Weights of a small GPT-style language model, trained from scratch on English Wikipedia: LayerNorm before each block, 1196M tokens.
MLP neurons of a small language model. Each row is named by its layer, matrix (down: output weights) and neuron, and shows model dimensions 256-383. Each number is 128 + 32 x the weight over its row's rms, rounded and kept within 0 to 255. Numbers have three digits each.
A block is one neuron, or neurons of one layer that tend to fire together. After each block is what it responds to, as a language model described it from the Wikipedia text at the highest values.

L9.down614:108122059049127152156121192160140129148131117102149140139199111103141125135074156145159079106110129086113084157082088119148131081106139110141148144111132126186105188102137137096078093164128149140145099156116083146108113139168148191184154098110139132132127146102071128218134151032117138194114101106108144129156073162135160098111083168166097159125171094134148126113078122152116112138131
L9.down617:132173188103099142102145095145184096136141143186124144136098126147120158145127087119150177152135156129170160096150118172068145110150096099114088126159113137138119111135121163084158140116171169114114075137160143087101108190162124143124175116163151124114129128112159088138142089029147135125133174152142124166027131138101130129168127178128136147099140143127130117131132118172132095129158
L9.down1075:120185160123141120131086130098137106125079124167079173122158124143106148147107110127110099138114131068078137117160146121115132071141087116147130120120123143135146100068094161107178169201169112159092090098162126076098127111117106129138126124137124119124063103163100110163132154046159122145136094119121099068124137168131124103079163097110122202076109142136105105108139108104064135147089
L9.down1164:104054119154078158116143140156098196097126162137182087110155104124150137139125167098141173113086174122160116134178163158138150126108091148168142107077106119120099141065139086192155085110112138169111149178114151153107158122215141116147143128132129141099134198045144126103093160103161110091114140098185159131104122146151136105189142139144081102134130057119098114040092207141068104117093
Description: Post-subject function tokens

L4.down1431:161143089145142147127155186143103139176125093068195122114110134113118191140151102110088172086120122181132120113211132172096128140162144084099175161130136101233106181155136154138149115176168100128182168177146148168178094065120189129132129063076157134164137122112057155116185132123098115078132114128197160152140135118098145143137142158104142166165121161137116151103139117137127209112128
Description: Start of specific dates

L4.down630:156075139184113100160128068160196115085061124128067178151106164126119122191132157128134113120085144091127127146171177206127036144081103085116110165108178150069102113118170163099136130101128087128176090118067167091085090109130136093145132188117122122085154116102068127091162133175123109135110140108146142200176154125132141156120132140162121146128143143154088114149152119119122027058120
Description: Early word-piece fragments

L9.down471:143107160161130109140146164174111160107123119144117094120127148128128113055184101125055168121116157102113061152153131132058124140120126116100115130118130165105150147125068138097086172135151132187146147103096130068115149151121103154099103146112129149145151080157184158109130130062150095147138065108183122177125167083179112123150148138184156145082162170043129133118132108104156119153138
L9.down983:111189104157093241117097119127182088138139126089157140094090159067116138168097076173111125138147095147127139137109155155137178133090094130077091155128074109158161130186167118152098164092145132048131149133157138152170169143117065096124128111092181139112120147152122134133139128064088131100098201147143141130078113069081056097108107145204119145099060129087111117142112097071106193135146
L9.down1056:159128154164165137105094158062128144147170109194151160202148102058037139151126107221117126151155115134146107231140117128142092118124124158119090126123222130177145153128148120114074134128080104140148108098140158098090125082089111153107074131114134152105182155136139092133191099238113153146201098143156125146141108132116149056090162181152073154127145127139117130100099172227111131111111
L9.down1523:118160105193080066128168132133177064170199130121174109161150188168169140098088139120133175202124178097147113131119084128166141156089146152170144189109126192117090134133134086139162140102149150114094088125137106153148189092142122167121148179144168104165106104140162131167172127048105119099154088107101093166123060158172127057141172088136139160124107167098122149169123167102127094152103
Description: Place-preceding prepositions

L8.down449:105109132149132124083116139125126150157154100142140115114125122138097083175153170167123148104150119130141115118168088146180110115132140115133121131118164117112110145153182144098139117124148097103141097103116120119139113130109164165119207115125127107114136145135145120095103120000121118116189150173164133255156200117082198112148106153144167146106141152066198140135117148158120179163077
L8.down506:112146151199128097129110104149140142132159084079178114158176171092101202093145146136119107149156130129144159128112088151136166101129140119113225136116096164215155130153113148140124191095174090070111095169165147196174095122144164154110128108110104158144104135094067114093150189146144127125147105119145073176107128073138143070124122115152152063154132113120161163105122141162144078158131
L8.down890:095184162086130123154151135148125152152103115168101054160142137123127124137078115158175163124121086107110124144204110162104157078113067102103149111115137138126133156113144123088105110129124124146102119107129167138093098111193148134128091114158133186132102133091101147090103178065191127091100122101099159158188167151177125125052144084153143101151152069162104145133114112155154081162163
L8.down1525:114088150125129053166126069079109197136117125135177098106122125075089127087135169153170132095120129087154186148138099083111147122103160123119139136139144111122151119099202124186139123122132091102119146155157107165168103127136156124123154143143048101117122128061100070162088136197177086133070134124070152161138117129154044103137187076111088099150086157102084116147175110153185164143165
Description: Start of a title or name

L8.down40:152089117149162151096148145148119146140175121086078146153136097117111185178142113138092147161133137129117103159160143103136124146116079136167110146069055105146081093139150158096163123119196168086113145195145150121152141179172149127158096180045133108133142093144119127066181149077108155145157127192123165145139064097069069141090179138162220144145157103184091136107076121124190120121125
L8.down107:161121156150122131123175084113098135101154187118147133146217164170152059100117114133122168087097150134109074169107171110169157212165114185094118111152150106152149133174120140129164125158084143108137121106138134125089140147082108129069144151138151135158119133111109175094127123096102134146109161134096131220133116154183166127109136145182179121092078135162093106108156117121085171111146
L8.down818:176088144106162106127168144141093125134168197081124112108112079095090093167180136090123123086182126110082129135136185101138119119115145132113212132131119120139114162111133122174109154143165107115129148131109141170117106131149168064158182169083122088108096092120109208164127104081097113095126125102153192118087107099176122179137122162068111133104131113145130139101092066114171166158121
L8.down1218:128121063158188128093096107113180098105119154151165119103154138063118065207064180096144120131164106121124091193101210121092116118098072167141125114129150227126127182119098176175091145150160113108158175107128129111153109100119137129142151115088139147126116189141171162157112099148151105107134121162144201147138106132144124108088129155116114152117083147171110115158111158160170206140159
Description: Inside institutional proper names

L4.down101:193134146107113103071112142078098096150125142119127115142159113141115167146147118099147101210163130091104101061121154120128173103131105152132162077157113158057129126130148125111071093108111083157133188154137129132155166145160105081117085085084152110105155142114108137110169159086217179088108117075109105153097123099088111125058161110151155193168151129146084085113128159121111127121141
Description: Plural noun endings

L9.down141:090133126161119157125140191109144137161143129109145146087159117095095110163122158118111091135115118104158120125115134064119138123130108164107133138085123186105088134129217085094130110075127160146103109119112175127128105113112172150103112161127109119107117213121151121159100128142170176136105078133110139080099097148064137088105144115145066112131155125116140107150083178160175188119113
L9.down1027:109169000076135164152092110151147145116110113088108180116182135097169160101084135146118131130100120155139159147131120086156153101111109126077176114144178079153142097124141106166106107198155160110118137128123131163098064090103090135072086090174153141100099132144088114108145100181104076106165133107091184183097131121116097079157123102161143101106144144121173195160104172100105089078174
L9.down1111:133122107111147115137085116118186124158117164077128126118160191142141117141149125043111120157132120137098157162103114123138137149123120088181141089092116100131141123136128086219138140127133081151132117095126176169144106104203176176106060127171168116104113111193076122100214148110110104127136164101164079255125158155050145143170167134132146113149096109093142116165126137087145109145157
L9.down1144:164153143066090165158151171137174115089153103131112123121131162099154148177209089172162133114152108167110145165107164097120153111136125152118137202171140139157094130130135109110146172115105108127112151150144097151174115141126115160109119129187048115151132115078086111132121084032130156023152123148139131255126127136118137122107164100182081153157152106140130127133123084118095120113111
Description: Plural and unit nouns

L9.down49:134099160125069094138106150154123159145149135136136122119156137094113125129101109173122130114160114176161139123087131094106154136093108114158156124109105154101110128132134137125161160097194139102120082119084079156081121142112066137096180142111172136111150157160115145179104195242123150091170150148140115255111127098094143050094134150142088092138074110110141081136137119200084157152143
L9.down226:104110129131154180113118178121143144187134142118115152184139137115138103143148139145134065118076130098096102126153149165106157197169076086122099132103123074097115210092115117102152142089112116150192130138124157188125140073155107111060156132127171128147084128147123091138117119159134106130203135158108108172096078167173173139127126186129134126105089102151159093116152111186098143143145
L9.down964:151201131094121154107084091104093074153187161066141132120097160100150154120146117126133094082088133090048200158153116116124146150107126123143111140081137108116159122090180078116133156085135117108126125175120132191178114126097062141112181142111104107117095103156108114105143159171101098093123139101173088183077070130111123107089140126158190127091118081109158117122110154121105086149112
L9.down978:117092192150164134135142170166086103143141127126166182139118111040102097113132167110125172142150101163164169147107118124076116102107103154143155143121122149076122101157128076130148136136151132139169135174154067126129095134197137140129104123139148077125131131132161136144100146205126161114150106059122142181204088161107114189090159211076120080128135197182092114102122115133100166114099
Description: Word-start fragments, mostly "col"

L4.down978:107101108133121140130095112098119083118136096101114100135172070154139189077111156150113136128144100099121047119132135173104081112107113092044163120106114134143088070114152102119170139124110115147174141108046121162173142087147172060151104110150101152102136066153117152180068190133099059164074131123116138149153154079121110158178154110072109096113154110156166132101164131159105146117131
Description: Section heading markers

L4.down594:100128127141101093141141184091167073118145117132141086148106103095150106141136139090134167167132129129147111120150147145151086121138128110146123139189171123144109153086115132089081072185088124145072123152177079107164064044109100127160050110092170124177183122122145135098179110130143082113087104150111119054116141141119140136103124116110092184133121153118168123116146122088082149137113
Description: Habitat/activity complements after verbs

L8.down558:080065156132067126153139131127145117093055134126132074071183112139115148108151143136163131112149160144127204184128163148113151093141148075127087129138181124137131122080135108097139084081119162106114177111101077121190109159187161099082102104153144209090149145092159141096088075174142121110138122135101132119152103119096128146191033084138103098135128125099113122117135146144203149094142
L8.down774:137106112159107092147145116161208131158122067143110185091087120137089135175151068141101165143093130120107054140116154108151135027096113129112141107169104158144188086111123075079113119121146126142070163107152107121120093146157141167097132072155154112118126143107120092114145143142105191106146108140077085118099086088099085131093140121130160152184113118161108160129047087088044087088138
L8.down884:085134127146152130110133094207155145124091149148121086074104157122178107122085123126067116135117234124121056116148172168151098153087133115097071148130061125143126088197145126075121053109127125082099141129190144123125102114136148106158155127123115115218073122132121149097126103156107093121094146156106108170093139099091130131144154113213106086135075134100080153142152155120083086145127
L8.down1086:096127137144135120147088182180162136091166112193181141090120065144090134119132057124140075096150168086131109101173161099137088136137108104095196101120080186111129122118147255134116123100198138114109125115147119111142164133126129194129083077113180149104108144159094136090165079100157131111136147136146097117136169180057113149147167082155072147104147122092112130172133102115103156112071
Description: Geographic noun onsets

L8.down124:137180145163085105132150156146157159136090115128125142118111173114195168150129090139121164143132121149109118152160087079126136103121129094177109102184051132071143025098160122192148160137116097124137136173140133115140100189102097108118144128158134159112108098128141167115164094079061136079098147101139110085132112116063132128145144118143139029163197160144133152160104149126121190140094
L8.down133:083150076126088112103168122088068103173135094080114067142128128101099067131061109175163138130139167162147177103171141104160144133112174082155124117043083122139088103176133182132122158125157146152146069166084066134055098083165225155112163099164092139090098183160105106099179149134063168180140143135138142069157161141140120077152138120142147100077079111127113136128202165143105104119075
L8.down1058:148151182098127117103097132124117097148126099182171137144123134107139131203080079139127162141162147137149102097120123076177121083157114118123134239113165159154127134169101126145136107115174095148134139131095082120117118116158130117112162115085118137138168131142154152077146145127139091140110115108080144148135061128155089177139153113166183121122147123133129186151108176159124123121142
L8.down1118:181111125137063072096170110093206107126138099089082065121126144135094089147118119170097205124098067174087135078082145124152136058091100131091095138115117097198097137082117107103157086104123096148097173088091172116148132100122180159148111132132065097169096143126140118071110137074149071128123063142122147149106141083122075144175094135156125159084157190148087105143136154094068038109177
Description: Space before date numbers

L4.down673:103191129115106127061176099151107190136092159069135153153130117140150074121166109128077130171085134156127164134118153101152138143087116162137105059132133073178069132067210097127118123107147083122127209142165099145069130098143117055108111111111109129111135163156113122180096170217132139125145105114155161111188148143087113075093164125160099141108078130149143111164134118086149140133136
Description: Arabic name syllables

L9.down447:141090104109155123121162105187078124159155132129159077108132120141084164083124122086122138080098131197147107119143078084154116087154114074138145152110096067086139140139112152156126117105133119096083090182072143169157139070099171087085185120131154146111157094140101120149140179191096116165152142127149088211151143129112143090153120161124122115102142122134156139106142089145144108105095
L9.down470:114119159148103124161119065133115098115115082137138139144168097133168119091143107101143100123106134150125075133104135166073088097122124136154125086138144109119107104135132117173139196122104150105119135193158116166064117087131141069136108137199143150083071187172101137195188137150158177119178092155190078139132134117106105184152166062114138105067070166079149154145122133117141105151151
L9.down660:111104143147160120131108134103180173141128108143064084179150103174076159146130088105119166071124094110122188214108141172146120154047140075087128096174168116113108100055146146090061171121169148108096121178141123154143185062163166101140134075073153120154133162116128158100129182148143129133108110184159113197099139140102153089182133164110059124113102156160158103104127163124121147166127
L9.down662:064155146129147160132121131118124110126130127108105135174075123188112121154107086133093153156112190137160138136131142109129100146097109169140121152185172149219126104162156134138070098139128176064163190114163094141133158139098102113095081110115138146161117150142118097160082136089131140133130114134153139089113149045044122103142109049165084103131095151187090136180076178115165135139197
Description: Word starts and year prefixes

L8.down96:100142121135159089142145101122129141142174071181113142131109103083161148157157112086171086163158152148182073151077157069102135147151115106162132102118114142118088114138189113123115096088142146133110090172137180144123133112112179065052136141076159135131147147099127157131128152109171112170100124095108145103124115156072147106035158083092123105134086125137164151144185152132116076103178
L8.down284:162140111153150126136146144165183123092126112103096154144105106156073111144123090121123051164120117164188126127099148100122154134106182116183156105104169172117161121152160152121131076167153117128144111107101090118088138153227129106138211134097130149040130119110118179118069135078136120135154110140173142142163129144098125114077114166151146067131104150165129097135156064108132104127183
L8.down1331:165110109140132187155079151133161087093163143147164187099124200085120215092126078095164097129107203142113147114121124074114125169158131122125062150181095067084135104096126097148098123136133158186158138114156155170133191133147147135101099091150107153176160139010148123094143175093088117109098148100140078085050126095224073109148125176126139177114128166084182153133110151083137154109103
L8.down1510:123092120173110115117101112124136066141142136075074089172121110108092173142062174174089061113132133117136153112127099140141190151142064157159144118128165100139139187182189081168131066085102123136137109129109096163155139130146118153106193142127098097107196164136136177104205126020112121128174142129196147210201181177084105116167154152087125113178136091130089101064137187180129087129105
Description: Possessive before kin

L8.down137:094107121156163145152152149131090166165119102078120129138139089089185138148096123153140174146106119128123148218151120115106035097142127086130160093154095139132109121144153114133103126099168128138156152166178139107140105172127185145113107151152065121082141114104185120160099129228148171174098150147140183144099152133098083126144101164182132177115094156119130102105118098100131111061128
L8.down239:198102180144119155172114171164138102126146101100145235120098126104125120176160105157118132125114113155171055150081152148106141135140111152092097158117174100121140166091180185164083149167146132119066098127089117148099096084135133120171154112159173131019115166121103123141148152159132115144155149194080124121185095133140170108123150145153063147143060141142132115081138121068121150147082
L8.down587:097210184143155143111098144136157140175119165110151143161194083150095120096145115157169108127102124113107083137110024121171135136163106154148128116107144125116117146180166099115084114070211139100122132119124147130135129134138109148107153197145095083159114138216139095162126144128108143143144151130099157227176188096147162127145165155137080142112152166158140111131143162092131109127177
L8.down869:123086198103139147136136135113186110126135146145159093158102198081159137080149077105135141125153148181135190137029118099142169115077145147123138117087071149058104078153121117131117070091186117066173124089120115108113057132165179159137037159182127186102067143157047182099080132160147093173121107062114179092209116168179087168085136127162146173117156158133124077126118145132166141171105
Description: Name-initial word pieces

L8.down320:183094136147161127118100144167142098065142173138144073151124130029112138160052150104137145185133153165156134129109088129103097086126097091119169114183102117049155114124135108137161189108100151145222163119135091107129158141130148081100106169149193139138152111103107157070171124085153159158135126182159103136109127205138149079133136132054117130097117131183131098102129069129086108124166
L8.down646:185140149085126100163166108102097098161084107156138155113091119078129080140111112101092190149096168146076114138141147112121079083092164177127133162077137124137121089093101075108111069162136123098120135126091098139189140149189095223097099180120074048176130147112114066094147125003098098146084118092131135162137072181109127122136119153161145118121141093138105123136107136169138111118115
L8.down1377:132163061091155144181166095115176182123110136097113085112120121084125145182143135160125109173151117177104175143166132109168088154072145123143121099126144136092120122119099113110150090107128088163120125105076116186133111107114124114163097139123192076109156027137110133098092136032142101140162124128113118255192087140080161125138132082095171131125152160166109128182099085076187103120177
L8.down1514:156124131090097139173104165111107156158091124107159152070112118053147126148154077153114117174116105160085138145130057121153168129172102135153159136175128131105131104069147074086089120081115181096221110129135140132141078161169126066195105137090134205142151165107161118126138090155147124096141132128180165064168141134077175121156123137122124132091146103120077100053088134157139126079154
Description: Twentieth-century year prefix

L9.down86:150055146069156137081157107092143138122130111140172065126116136147123087119182151190132132178104105107160098173158117124129125112107166160145130124087183108102079103040126147103130093141154134081116154095116145130070184175169121134077114150157106094138063137117133087131094079049087167114139161163094116052119121167204139162127133125142127101166127139187181135132075154090127111154159
L9.down296:177113101126106100089136130087135111092137089135151145100107093094187039146111133093155149141121111135146119111053126130120103167095175109125146165100137146093129112164138127162097153142111156158107106074108082126144173091037115119083138056133088083179161116174086131163082117189158091173178108115108105140165132125123128181068138135123121161114157112177098115153106075120105090113113
L9.down347:108057083132122090133123117104104124151162132092099146130161174207095135145083126123162131109179066099198109182181113122073134109120144147109164188174110114172111169126057126137139151110092138155114106150206113097178095134085150121128082097143143119146111102126108089145153105106087132084143085142188146188105132140145137111117114094160052146117115117148137173046064152120133144094166
L9.down1461:098134094100136095198147078060081121112121124151125116149156095125163112099106091203094136111081137126132181134196091078115191101121138135155141049115165153114115177178107060105116131089149135137125108184124131123148094197099119147172170124121132194128105129155048221139088179201134102160138158139139128120150112095137075097100182148116106175202147114151173102133130121219133166149164
Description: Noun-modifier before head noun

L8.down879:122123170108121115142108159127113138119070117099185145121160138166159085156182101156167095119112144151083082105120134133132172104158103107126070122169116148092123135177136120154113108108104104134163139164138094105114095146132107183104105158167115114155151100126098126086174092160137128143126138138141171234131098153101070153156153117131113106107196139139188160128134076130138120133136
L8.down1161:112143110110084123130112154095121061179137086154174135128135090134098101110154162104170104130170124089161095129078107134178159104148123198161095097120131137107155160153091088158125109111140104118158132133125100135140152125148133132107034097101119065116153167170103117122150071098126167102094115126141067100076093106033129100065133098170149150104165116103118040103096114141125116123088
L8.down1240:149150089153099091159089130106201122096071168148139194112175166150187112091148114157110133099091100103163149121078126127104122109156081108161126109153138111132142127140121118117068129162134101165081146082098120172111048095085170142118125117099113215185128135151095087168123130141121175151151125130150128125123129136068114133082100171104106105138160098144099190175073056142160156107195
L8.down1289:116063116140092146110122111142120149138128132102124125166172126116117040180151128140113143098092154064134099045054128129102179132143107102094083102109142098117158115117117121124117165100101153108128166093070126140115078130126090119198161157180081141127168168178147135077159083095132087155109125088130116255132166158127086166148136054189144165133155128118108104103157102139094116144121
Description: Word-final noun suffixes

L9.down615:140127170109198092159152100158198118102077166102072128135193116117125172127138094139162140037158133151118118157160104143147099072107176168149153164154108146145138084111152150133151171138083145140103065144113143146131122127122152142074153086118145128129098115137149127083127154083039198074126177077093120027167147095082142106097165202179178158164102120150075051126121171153139121105092
L9.down1003:125212129134111106102134153116133124138126093108165115098127112109151123140198175154126180056114177114169142137101112123120148139133139113109157124171203097099151187125159112127129118097104102118195150087155167074061105085098106099194135096191145180122146118132168135172112138146025046107090072119170102111126156126142063207130194132085157099135121129118129094109130116164111064154136
L9.down1016:146145168084099125124174114103098075152161141156061098102112093098204127098124090148124075131116167140112154146072103110150121091111118133120078078136155091110092116171138174155143128127126125151130128135179136107135120133135195138151107159114116108171146179216158106178141070081107130123095117074105046135155080136129100121104160090134086139200131108132099145125083131134100160111123
L9.down1170:157135029093169147108105139140085135134134138136154099148101111129144113143082182121138118081133106092118113098082157156089109056112132108124139136138049163159142135097107111107118102079127143072176168068107131122115173121096095095051149119141073130138129107142151202119077122132075133141140118109140082129155156093139143120129171170122120124111092142126135128144162097105084126113140
Description: Slavic name word-starts

L4.down475:142099134117045169140100079144125163117142089169146155112089179119155146158068099113115177133126114174133105131088073085125126124094126112122148182172112142143135161154045121121101055107092109125142091118102164074095104153058106176123154083133111134135108127111118164109114094113040099150195123139145103155135106142177146130130141140105102118093136144126159139108096095174160112100103
Description: Compound noun modifiers

L4.down853:158094111094154136121172175084193062139058130151138132149083154166157087097080160103110120156114118115125129098141117140187085174197151171097142108103121122118219167156108131098114167158155083170112120117144112140083191148141187142090098164152165139133160087117197116158095175068146168127110142091157100147167124164128149119157116097062098140163153165140080058165090148106109135108120
Description: Foreign word endings

L9.down124:099097113123155167128110146120162155184119140096112141186182145165144155147132127084167202188105138150164156102163153131070128079118127064091137135104167112121137122079133120162079159115133178158110137104097054149147207128087104145095114163144134113163139105081099094101126169163132130078126164155084106073138114075158112109156126104108137118155139147143133171132105107110103103162135
L9.down364:138128100136078132125138131170092117183168142194137121119121214133049080109100162110132098106121136137170143173121113070115103194111103088126163097141100106133195154139135174157141135142096146144119093177178165101153121173125116099159125122094133100094088092089148081096133137151065086122125118109115143060107180134196161080096115144110121142125163061164101174133157144151160153169106
L9.down1178:162157136129168139197186196090106132123089151109125141125169127097156085138116172141100105124159115157152128149123074135160110175109155139154142148113160105059171183082098091122141078069156106158088122067129080100130103087075204091119102120155129179121074097137158116130137080172042135147144101151150150105100160084173127149146148093138175166117133129105153144072163078072104122109120
L9.down1532:099117119115127103096183116138112151160097156125132118164117079150133129137174146154128127122067145143107150115106084142175126110114136093103062075145093154119102102110192102148087113105107062146099219112143059153099068107170140112101120182103098137141117116206109098137111164178148160094158139092128142155107138172113086132117166140176077111126087151132129153173137144079118159121160
Description: Start of personal names

L4.down1264:160090116127149116191151145163125104168067119151111188167137094143164128136167155147096132130089072141139108158157203106125146186183117120169074136123138135155167103138111145114120136131109097184127127223105101170135198088120131203087196142157157134130125128172145124131140166110108075106121136119137145088173166172191147107161161089150101116094089111158105131081067108131068125129076
Description: Honors and award phrasing

L9.down690:080093151093135105134100140138133135121051117194109170181109133186104055116164098146117088130131086156080102119088177126164100099124145141037033164166108142155139143187161149077122091158139098133132163099111154170155088153112109075080121087130202054140110141157146155137144162106098136096138109165147131123119117140100134084117112101081112133139141148075134139129098128130147146100132
L9.down887:143054124119071119153121106187143127137144151145125067128109177124124147101090111128124126078102110212142089103129144170086136086126158152129107124084111159150117078157128090100135143174112168148120130116174136122125101140132239137160152124171073152124129121157098137098119090080093128130123101169140099218155128079119112128115108123147082131137094185085097131128177174139052103049118
L9.down1063:091127144142135174121119139192101125070148102133139079138160134154056115154088100077106105110107110098146170172106128057084082118123154163117142143191088083121144160187092088121142073119126111105132091137072148160138157103125107081161157100114161136081175138038180141132144136095121099221131147092164117162088121131137144080106109116084137138170129100182104118135141158191116077063132
L9.down1519:135138079141054064097169137139134104110133142098194119122136112115128105139105121149108160199214150194143105086135137138145144126121178180146139141137073174134110143159169108128102114117144117164088051137148111128073187106080033159084182116140119178128144214116135144158088077161122111136141167176105047140120134162139153077118112178095137106101146122109112142121195142125069149131122
Description: Day-of-date position

L4.down407:069079146122210109149122120102125184138118104135140137098063075111179073123084148085133112059081178132142170163141169128164042160145092073169224095112176132092117127086164139132127102121110234151151094123116099091109115169060112148151189137130115156117150118134112130154106104000171143133148162171139139134151098143138124089170126148127085093118170123127143141082108138121130156139156
Description: Clause-start boundary

L8.down223:146141177139143134151084121128134097130164162060131117070115117146097111124114094146183086125152124118125163084125127138132092106111109144020064132172145124143147096117145162152153090128088083129136152110156096190107143153064152094104121154103139111132154166106159078120073154131117103090103114108148081210112163149136101131156194140169160097137126143151164150141126174100069108097104
L8.down235:108091080155124137120132139150119160169130164126134147105125079113140146133129164126106160082139138133109096083133184133245108147140135173106154030127069121159073119154149150122135112115124127147103091115105106056114101161139147113089119115141205108153165182124098137113180149112187140160149115109104097037173157196128104090129188108116126132140098136092133159119140149138116131130130
L8.down612:133121151169153185111162107142095151128129126117128114161166125144174108126126117138084143077116111179161162159101082079175102126110194144159166125146169153149082145104118138148111178084122065156118128125144122088120072120131164138146112100119069132179112120191114113148091198126150108158216073108108130006161094186135179113143127098189124140173137103124133104158053059099044110075162
L8.down657:181076108143085120173151095104178187112143170162138135133165102130116154133140139138102156138161134119100154143154052078088132169065134142136109143085095150131123151164128123094128172173124094099170117076127176155148165144097134135184161069154112130147119129109110104134171076202073109132146145127178143053178190065131122123127133162115129095137095100105108119086159111156174140098125
Description: Foreign proper-name fragments